config = dict(
    num_key_value_heads=12,
    intermediate_size=1536,
    vocab_size=26613,
    init_std_o=0.00453,
    train_tokens=458500000,
    dataset='wikipedia_en',
)
MLP neurons of a small language model. Each row is named by its layer, matrix (up: input weights) and neuron, and shows model dimensions 128-255. Each number is 128 + 32 x the weight over its row's rms, rounded and kept within 0 to 255. Numbers have three digits each.
After each neuron's rows is what it responds to, as a language model described it from the Wikipedia text at the highest values.

L16.up1295:168178079117121119158054123087125076096157148135143167160074090117168128140118142067102141157154152127164142129151154166134156137121179155156044084086107161130111073125158169115126097143210150149147116161131097120141085158101195132109118145125139085096086142109077149128151150099130091163130148139101087137128090098124103098128148199067182134169166111071093147117185157154101104151045
Mid-phrase word starts

L16.up1179:139134150044172091172117124109062184147133152146106132094149102121132131141133127075107162123147110079132174145127141091138150092177100145140166141180176080132079099142121089115096187065148121067151077135134117128120128130150116078144027125120146165135152130077138113070147132126122088093127166136093173118213124162152077126089085167160130110155089088105111125130164137048206106131130
Dates and mid-word pieces

L15.up1014:169108070091097137106122168119130143161190107204124120151162085086093164104058100094097108135119168117140157115123136144083156149180065173123079113138130129168082130121146136137128104088148126150134103111096137161151084089115124141103150172123148076160115080120112099070150192130083168077132083146119167149118078148076099095117117144078118015174108116130139152152139154151136174174111
Surname or initial start

L15.up613:108132156154176168159128105154070171094106127145078126133128098131145101093094153142134176109139141107167164133104177073094138198101147105141131150152100160086166121114172126181153096109120118092111109144159179136081104151158097128101131159069165153163086113130121119138127183084145141095129090077106120137173120168091084145131139141123167115154154115132114160115118133140148154093142
Digits inside dates

L15.up868:130084143056131134184139114144151122154111108135104114141184148163112118125119093122086121105114127088178121135140131143083161152105147080140141095217136118110097143133144112109116201107114112072099161134100170136148147168090154157073117118123142182106156174118114156100169176136160113097150125092148158111168157135089137103140153121049155166167109122093093143159159055113133147117095
Acronym and initial continuation

L5.up455:079117056133123131101092088165108159145113110131116134109047117158194136124097158166106128156118121156078084130045166134147131158099162175134159120104099107087116109088164113174046133171106120081151118176115186156152163121127134112156163136083098129186157123085097167134147164147107107203136116143084106138108146158098112094083146176129168100122161114099123128168172131136128114140094
Second digit in numbers

L5.up75:137129129130161189169143136121062160078153173192122087154083102127114091154072158118180119132073134147146146075066136161085150104125158163108090072133141135128111105149157139131076160151207144119116132159123118131111116155119109113107110193112162154127116150130111166149136145148156146149118166105084178111196120225119095101044157109095158102135110153163169134122206063142143117105100
Opening fragment of names

L5.up1107:167117132069160207121118128168068159126145182115193176105114137125143169123177098110141158137086106062154118114093170074095179129136140099118106126133149093106120148111104088133141171097170130121085119147169078106168144160180074157115187126135165145161083147137131122133180089052131081110083129125162121108093069105140133172097122150088081092176150102110111029152135140126187140053113
Person role nouns

L16.up705:136122138134162142169144148158032075104126160105128161148143131162172018089136138115120148084141127060154161100105105138087165118154106143144131134078133082147112117118125138086129155126167085159071119173122122104104080177154150167156116099124139095123123162131113110099132155136086173206119178164130122113130121139064146104124150138140117133120095202154118086155133157128173119114116
Mid-clause function words

L16.up1292:170108136109110173113129130161100052156130156128152094164124126083107070196149115118139104095100068130124127141077121174145185135136214097063119124115163056123108121103125160095108176152116136103148128182123120125190108119134145172057120088157103101122112203057138173091160134102128182138122130118107134119149090104110095181094104122108167086171072137172092074119079120137114089123106
Mid-word name and abbreviation pieces

L5.up956:097159121108156167129130108081096104180155173138185114113104137125101136146083135141125127173149151133133115113083189139076129118102174147054115066115113170087104136117156172142068125183183124125103120080129131109113072086091125121165097191085166159092119146106107146140085156092138117152116163107100163076147083146123124114059147172096094144108126132133133119106193088125133115166092
Paragraph-ending line breaks

L16.up1222:095092084087164119135152098189162148097123197134109100160148085111167131128128118148097105111097122119170131156130181141137176129149093118168084152118087071096109136131102128102130085157164082127103100130222148139172170204141064140147044084101090144174139151116127109101092132103109118093129129109137143123129133136146134115166116172094147078167150120111152104201154112124095126098080
Year digit after 2

L16.up1065:142133132125112159103116117127152111145093134104174130165128109176119131163117160123103111138120096099105132054083148150050195188166127133148156077109101179123076125111130117174132131132222120132092122111112159145126120153128109125187103137143133138159172105100041116096159142199146194089104114109109145156208063108145124100124122191165110149141132096132041142146134093065119116098110
Name and date connectors

L15.up700:167108140167141153148142154148068070128161097121141127136106079130135061120140163133064096132164159131157095131121086135092175109167137086142145124114113170138125172089127148029087130101143120146101147218181094122080106172086150162082143171105078051122053166160094072133167107059091115125121144143144139162222134126123163069103166178166145135169143105077130117229108119136149097128152
Pre-verb slot after subject

L5.up725:106092089140093118185154115165092103110115135126109027143139100118153188127143121113112158054145105129204126129126140108077079139133109164161098141152137160157057104127170091109143096201110153120046139079091153111136131112130115172114109121080133106151000103143129068113157159111082146177118151113143172101135107135154122120148080128069163136158132181155099141071105112110166102139116
Year-final digit 9

L15.up924:169079076158140099169113095134102143063164132163152120152115065085135154112125142153071070090114152159187204116143106163099148102146152168083096113170145150164153127082161130155156151080150082146131140111102148124155102167081149096171154123096171095144166084112093029069128157086136164197148170044096066126131128160134123130108150101097103181156119156117065157180152113119189117108107
Mid-word pieces and paragraph ends

L5.up388:073166224180142148111127062108112130139135192126121166147144126085135121160131131099168122121084161118136097110099109142111122167244112138161148126155128114122128147093101108091133176088148128096142095108162061112085085154077107107081124214103185074096094135126106079131139122161095081124149111096122177117144057159105100154118125047111094169155098142114200104120113092172110150143133
Predicate verbs and prepositions

L15.up1251:134103103080153113147125099160116114151103158126119059166170125130164153114193124149164147138216122136139108184099110084111135154105164118132146088143116110120092095132116110146102097104160099150124123138103108085121165107165085088110043151156132134172094150060148142099152148101130156146123142119123128106166083166166111142107109099121163119124075092100127193147161094110160145125132
Location-name completions

L5.up985:125108093067208184140162162123137168113170155189143162140087109087133100147107120134162128160123107157125162140102146150112140112111117114064131097069142132145115132081138104172106159146155111147106167112151168147142106107103068138121120149133162099122124117125081092098129178116174166157115121139068163121131067186161068118130121106131148083155091123136144071151181100114142081031174
Proper-name opening fragments

L16.up145:155115084119159153108096065119171073085113125111109128180115066124103108145053149190139101130095136143119137133098129115144140115130143143109122130125136160088143144160153113118136134101210118059142166180152093213145127124099134160089152118057115090119112122152100095147187167118110097111106170147153109100107094099200108142131171160136157139178138077145134118136201174124142124134103
Predicate role nouns

L16.up481:129090126117130084120115107130142128130148244078131026147108131126179104141141127093061174082102112116135096138104184100131138107134147112115144085156108070119125145131089134100167109111155137145138161108113152156106119058144115146096064101150085160175112143080159143157107128139128169161114161115169131105191079139177106114081054130101081091091148125120163099119092126128140109089138
Year final digits

L15.up1375:149141122079135085144107073104122149102089157129117069149176118155150187117137161101128120126134099126158111080065099150055160115109140163153157094141109098136111112025127138162078122106187092123161153147130123103086110172148114093146103172105120094165090092123128086084139141121108149137140155095144136137126093131200086110015156105080143091142166170120074139168169078149208118117131
Compound proper-name joiners

L5.up1396:130174102096129111158082084114119098112169109151169115148043106147129106143128135115088172158093113105164127142101141126104161068148149156129122108142146173169122122145131112120117096109174065125117104135103113195109164136127113153141139117138110079130123132136102105099153118118122169173083133125113144102122119148142162127088154161159068113158130097148120099195187130129156117203109
Request, grant and obtain words

L5.up1522:112142092064167136138108151151159080128109082135147191152117062135126144150075116167157180182102074120155119153182186120117138107075089095104128098112141105124085155172178133142103117136128139129135141120112115191150120131090169155152094168138191144103150136100080141107118183085194155162157142134100121089155172106160074107088142140092094104099213148131182133161160092124132093055087
Clause-initial words (diffuse)

L15.up978:154225104212154185160164128140116091106146187093176112141121138089118111198172187108135147111117150150131143087067134067081150131109111178123160114151114057107106132123111114110118179167166129058130181103106143149129148116127084107130065151139173132098153133141102101121124187175171128119118165130122121115153143109126133095114173179144121189152154095173084158149128118097156114163137
Contraction apostrophes and inner punctuation

L16.up1479:140114138202163175189152091117135113125115144165180086125058080117139061152124169124128096091145151138143107114099122133174143166116141096102075120191124104125172122107085132101124217101188127086135189124160068128154107148110058107136124105112159104088081140085078106082113141142104105190117101085146113092160138149098087115119191090156155164201129133151077130139167141118184119101069
Mid-word continuation pieces

L15.up1066:131177073157153133149166096136099103171117135118162142112146097145119102153121111168146173136110092145138095074135158185178152152117178116106120080091162172101137147178103118110135158134174047082137185139114141163130125136061080080078163095105143034105108198105095078116129121093101110157161173113158080119130095141138079159131098118094143122166120130117179117170147112072136065105083
Predicate role nouns

L16.up569:091130169113165130147169088154035153162133104084140129118098076059133170133105148148116137130156112139210070136130127110093135138111121170091092144126055160138114139101127117095122114172125113124139087174150078123146162131153216171089135131128143125101117128141116147099177140137068137149075138146152116192179119149142164115111096126151154166152114117178167093209154119125182126144128
Main verb after subject

L15.up564:181155070115164135152090151137116097141139152130170123126172107131148147234120153162076167130167147140128072116076163133139165126134141108060109113158079205110150103092136149076169130133208159141164145141148125133157151094121144163117132135147127088097106123100078141115130097097123073154089109112105138156098139116141092098128080166142139162150139076127073063154129100093149174096125
Start of noun phrase

L15.up728:126113081116105094132157153172110105109088082118100088120130133165154165189125174179105123122078121090124087078092097165159141137154165070155142135126162166128080121148134126092092169120173139133102167105115125115098128151147106127128136137112162107149133140153125095134182135174142174132083111144111215122146114204137095057092220172107098124108133130133141109171102089127176091142153
Start of dates

L15.up1049:114097159154115167129099146143108087071086159181178173084103114095128140129106147120114079081086149136115106109144108087093138103118123121172126154155128107135074108068137117129066161111152063084135116133141167113202097128138132121097158099137128138135127156140123130123180172188067114165092182130132182112235127192132103181106154112178102130149095191130101086161114125126132114146161
Mid-clause function words

L5.up1343:086125148128132120144110057130125148099148124153127147143155108103077156112111154092157115104115080156146106104098175149165169145176141206180121116114066119181141142171129100082131170165121102077137131153114105130071102115117137105154142111108097163135095091172103145091121119151130129143142104130122141150129137120087135117142139094110090139101086099148086089138138133116186114093131
Word-final "ck" pieces

L5.up632:111101084134125149112135110148104104106118173168143096037088109180146171126133125133132165178095127133115141119094143182113145112109143133137131056093103129087095108074128165135109118177143105160106166119080116146130122089065041098137043147107155146111083097053106104124142138105172136135143146116133156056133134181170074133104161125171076171115141142077150136099244105114121103112085
Domain/field modifier nouns